config.yaml
n_layer: 16
d_model: 512
n_head: 8
n_kv_head: 8
norm_place: "pre"
rope_base: 10000.0
qk_norm: false
attn_scale: 0.125
tie_embeddings: false
init_std_o: 0.00387
lr: 0.00107
MLP neurons of a small language model. Each row is named by its layer, matrix (gate and up: input weights; down: output weights) and neuron, and shows model dimensions 0-127. Each number is 128 + 32 x the weight over its row's rms, rounded and kept within 0 to 255. Numbers have three digits each. A neuron's up and down rows have the sign that makes its largest values positive.
Before each neuron's rows is what it responds to, as a language model described it from the Wikipedia text at the highest values.

Responds to: Year in dates. The year token that completes a date, strongest in "(born 26 November 1991)" biography openings, also "In February 2004" and "On April 1, 2022".
L11.gate761:237176129142088111129145152162130175215172128124109142149113079127160136094138149070107140135153113110157167134075114119151130145114116151169103127121120064091118139154124174094107194123137165121144165116044137153105148113141113103156091152102157147122163075116142075148158111149102085098117117115120110131126120133107183090095089091185132146160083113094076127101144167104109006129133
L11.up761:163074107110152120136099116079181116069109091155155153121134159129189189175171145094090142159127122114132140107082125096152116071144156144124099144095147139112163147182083160173129122044118088140079100083121123121098112140096106148090077147164166109140108111078141165093154157062118163084110160156181106121121117055149090165161167132078154096134177118114136145097125191117126153133115
L11.down761:117163092118083107137159100132136213162128134108107120162098114063109077125128143169082126134057121129131167178169084090100083156168122075153099120133124089134129141140129158109158131147066152142131094140062139134098098135144146090168095150063129079090157146155135100114111103089107183139131069053125096090136108165156193133143107221103167113210141109093126122124122119113083174090148

Responds to: Structured-data separators. Separators and connecting words inside infoboxes, tables and statistic lists, such as table pipes, colons after field names ("GNIS feature ID:") and "and" in age breakdowns.
L7.gate62:109131109111106127127154179141140137097177139104121107124154151056150100123161152105129140103109119120121123124081136099106127180093146157176150120102065059122127073114140095157112145140164141174140137119153149118119147086096117140173135143091160109155094124160139113132169088096148167137145130125141123122135092170172117106119140099155044206068091145088099050185092133135117170104116
L7.up62:106111115113086080175133096114106129086102122109182201134126057141123117136130081087120073106172095119070157102109137098155029104145108146126138066123099092130171143124130173171146105113147143133114076114159149103123150143089126133149097076141184090141137131157108181132165163117166094031134091202129171077086157117160135166156135114175121132185151100169149128083183237098172165161184
L7.down62:093101129143167088115055160123115181112151152115067097141155132139118119151175088164128155078138136170044151123219138111108140131136099117109116159102155178112108180128075128089157114076159105108117095153134114105124168053136039141080132143122131116089135129133146121166127092147162123125113130094140125081145069173146136126162124138112079166128172112150130141118160133150066151157147

Responds to: Years opening sentences. Year numbers after "In", "In August" or "until" that open a sentence in a history narrative, such as In' 1994', In January' 1955'; also some stray word-initial pieces like R.
L12.gate743:141125158092154099102136142120130096232186145109105083054139120140145137103134097110077079122163131108141111102119138058092194123127108167198124118128144131163152088152157191127130186116111142089130111164127138141177121135149132103113124137076133155157142096159151172109168179117187123152109091151085019157074125135170124143140128125125106144094071132126080149144125186136128098098149
L12.up743:112111163100135164095140159114136101105099158127141126116119086090197098049192140138165107144079127137088131103139075151137175102110038132204119141087115118140068071154177144186165078156113118124095127150149132171083145157153141115121139139108070117139138068091132138178107128201139089177095111152124116136104072097132156133125196106162093176138089061191095182119103115123166139103087
L12.down743:123140117150176163127121196096123106162088139148134107094147084127142090112129110144144124108133154084125128215160178099070132147131129124143144081167108171137127131128122136134102159139113133100105105124144136083081072127121079050123125102180157110106202154152155077139107094141105119123126101129176095161124163130141131142134109126106084125130131138078142116185118162141129098114109

Responds to: Before a numeric value. Fires on the word, separator, or leading digits just before a figure is given in census, stats, or tables, e.g. population of, fee of, Density:, |.
L11.gate1143:133121149094124118113119148090111058199060157083084115079143094088126148102104168098023116144139114134115126127105157125142148161135164151159088119103120154097124129104110069140129114109058143138134143117127161140125139127138168131173114129108149167226164202127154117194128081110113139116228131123112122145096188164172169138119128121140084170100092159093128119095137112138143105133091
L11.up1143:126194124109139149128106156181082091156117194110126148125184049129109168108164146127128070080164130106106122161142196206133131127109050127108179104080122208087141078117142149186120113190139067124110068165134150160129137156115122101137125162100145081138171150139120157168112092145151139118129115097135129130104117170180087173169109125161103128166043157115208148106081144100094123101092
L11.down1143:131124160155078118089090139123150136100124118166148149205094055116103146106120085200123159119041116162108182156101123096119130107144131093155134116112192105137105153160097107181081149131122080138157133086112184076136068139158127081170106161137170107070103115110108155140146118073107117088143078111124096127152148105149144202127075125121075089114062104104134038171112169135177114124145

Responds to: Year in dates. Four-digit year tokens (or their final digits) in narrative dates, usually after a month, "in" or "In", as in October 1891.
L7.gate89:129150165134159131174109130145105098132121155104128098191109111144155118144146145077091142096108095110116128079153107171156139097056129104107141148144119110179205120194136127066175133119100092130072099165132151154142047118177041074152142215125092079139102099126107138091109102098163120179094110127066152126108123112157116158157116128140145106128100168150103157111110136133083118130057
L7.up89:093159148131122174124124136142130198190126086140119118082121105145092155193101145143130121143071090142144086153094198111149081105087117163120166145161149116137127156129134207147141118175105087076130140116084084105085128143164095168138128154082152133133175120105150115095167140150107167153109090198098095112100122137115122103140149161176153085128125130137129104132095145074138059165143
L7.down89:101115103169110171105109109104193118140101086133088093087104127155117132130115152163139123155141146161150074164148098099130120121220149143134134099108120142088142184151122091143110126126156105132145140201097069151159153149152152124167186109167146121110106121126075137181159140121130159134165105130155176110090208144116113107101141175096120094096130118174150183070175072139067127189166

Responds to: Word-initial fragments and hyphens. Mostly a capital letter opening a split name or word (W in Wiley, Werner, Whip; A in Aalto), plus hyphens inside compounds such as full-scale and front-end.
L11.gate295:153109115115117108168152132125091085103139179145080173113125107194176162102164119110136109165159131168149129137125104134112148049179107161119103128179160158129115112175144137099129116142088135135135156125161124121128174165151098133116079123093091154169131161094073065070122158152141149163107159122102130127101121172168138122142109129127133114133129142172126150144152096137107070150136
L11.up295:154120098078162090114101161169087127098176141123090113121081132136165146208151103136191108136141109118132116112177153115169092107164121122111142045131075068096116135150132136127160080105145146124131089129129147137180165101118163163066133108148126176086169139108090072120163125059172114123177173135119126165165131116163143103105123125123131070170113089161138121158052131091100192060086
L11.down295:116117109098083189111142131146075099156133205168061129139124140129121161123096131184098184072100106132142125123076135093147101132148155164066107147070085106123143112138103109156137114105130154106157096088147119117153129154147115083092136080125107150097134139107174097121134188077126111149101092140136178114151129123113136084131170135035157114079151134136145130152081118150099146180163

Responds to: Proper-name opening pieces. First capitalized fragment of a rare proper name split into pieces, often after a comma, pipe or line break, e.g. Sh(ue), St(owe), A(on).
L12.gate1096:108064129103156130092141048113095123126148101102129120133124095204126117162083139082138141095157123122093106118112088137120116130124129187126127160128135175044177204128151120151164102147164144139134157120097116098160189167118098142116167148128089125123148170122131066185126083129120119158084127129079102083098137125125147173124123128221150123107128181154225165079126115065124111101131
L12.up1096:178105159102117115122169109106127086116202198154117034110154091093078201138174091192158088160156060077165125129116114112135136104097164104142079130147084108104157127091083142138162136107137133095118145186152150118150100087167128129068154087146163115077113178188104092118134111098092141169154126168052148098155129136190205092128101089151144104086101119144110143180140123168147106151123
L12.down1096:065165129133103180169102116153170148121139135158122156065094148146143170140160136131049135065041161107151080174120078153078107120129067126085158129098136141106141106144130100081124138193094108147121171103109070111107153134082131160144150167136185107140133142100070110126118121131110171105114090107090131138104084100087135117157122143126192063136133158112172124095184083174148119187151

Responds to: Census phrasing, mid-word pieces. Fires on words inside census population statements ("495, out of 4,314 in", "average family size") and on mid-word fragments of rare words (sl-ab, f-unnel, ins-uff).
L12.gate422:151114116106077133115129133118121093126201135103164113179134126065124122125156146084151170101199141154090036081119182129081164174133143120140154112156139137093136171127096060173101113113090179059171140144139135108122102109128163084150152141103149129132121128162158115124132121071150099052158065099154111117061121139156119164182125089165149121118083187151139152112162134146163087129104
L12.up422:096059120109105147113168090178032147082094122112157121192071136108073133091141134095126097130078143111112125143175162166136171152156091192142141137098186150115120094116158130179099152123161178156104149123097141110108079136083100100059086112182141169151096156116160142104146097090065123178154103115100142086120125146190109177163094111181117105099136084097149156138190203139181160108126
L12.down422:111155107186088133099115131130118145137103141120125101124148092135143133149104184141085147187152168124110173255123116121157123160155177165123114136164113075069124155123126126177157154130137152149132070170130130043077108079126133109141181142100127086173103126128107129130088099147174161135154126178141128150142117118161142148135096096142105167180125127122123182148107099119130112102126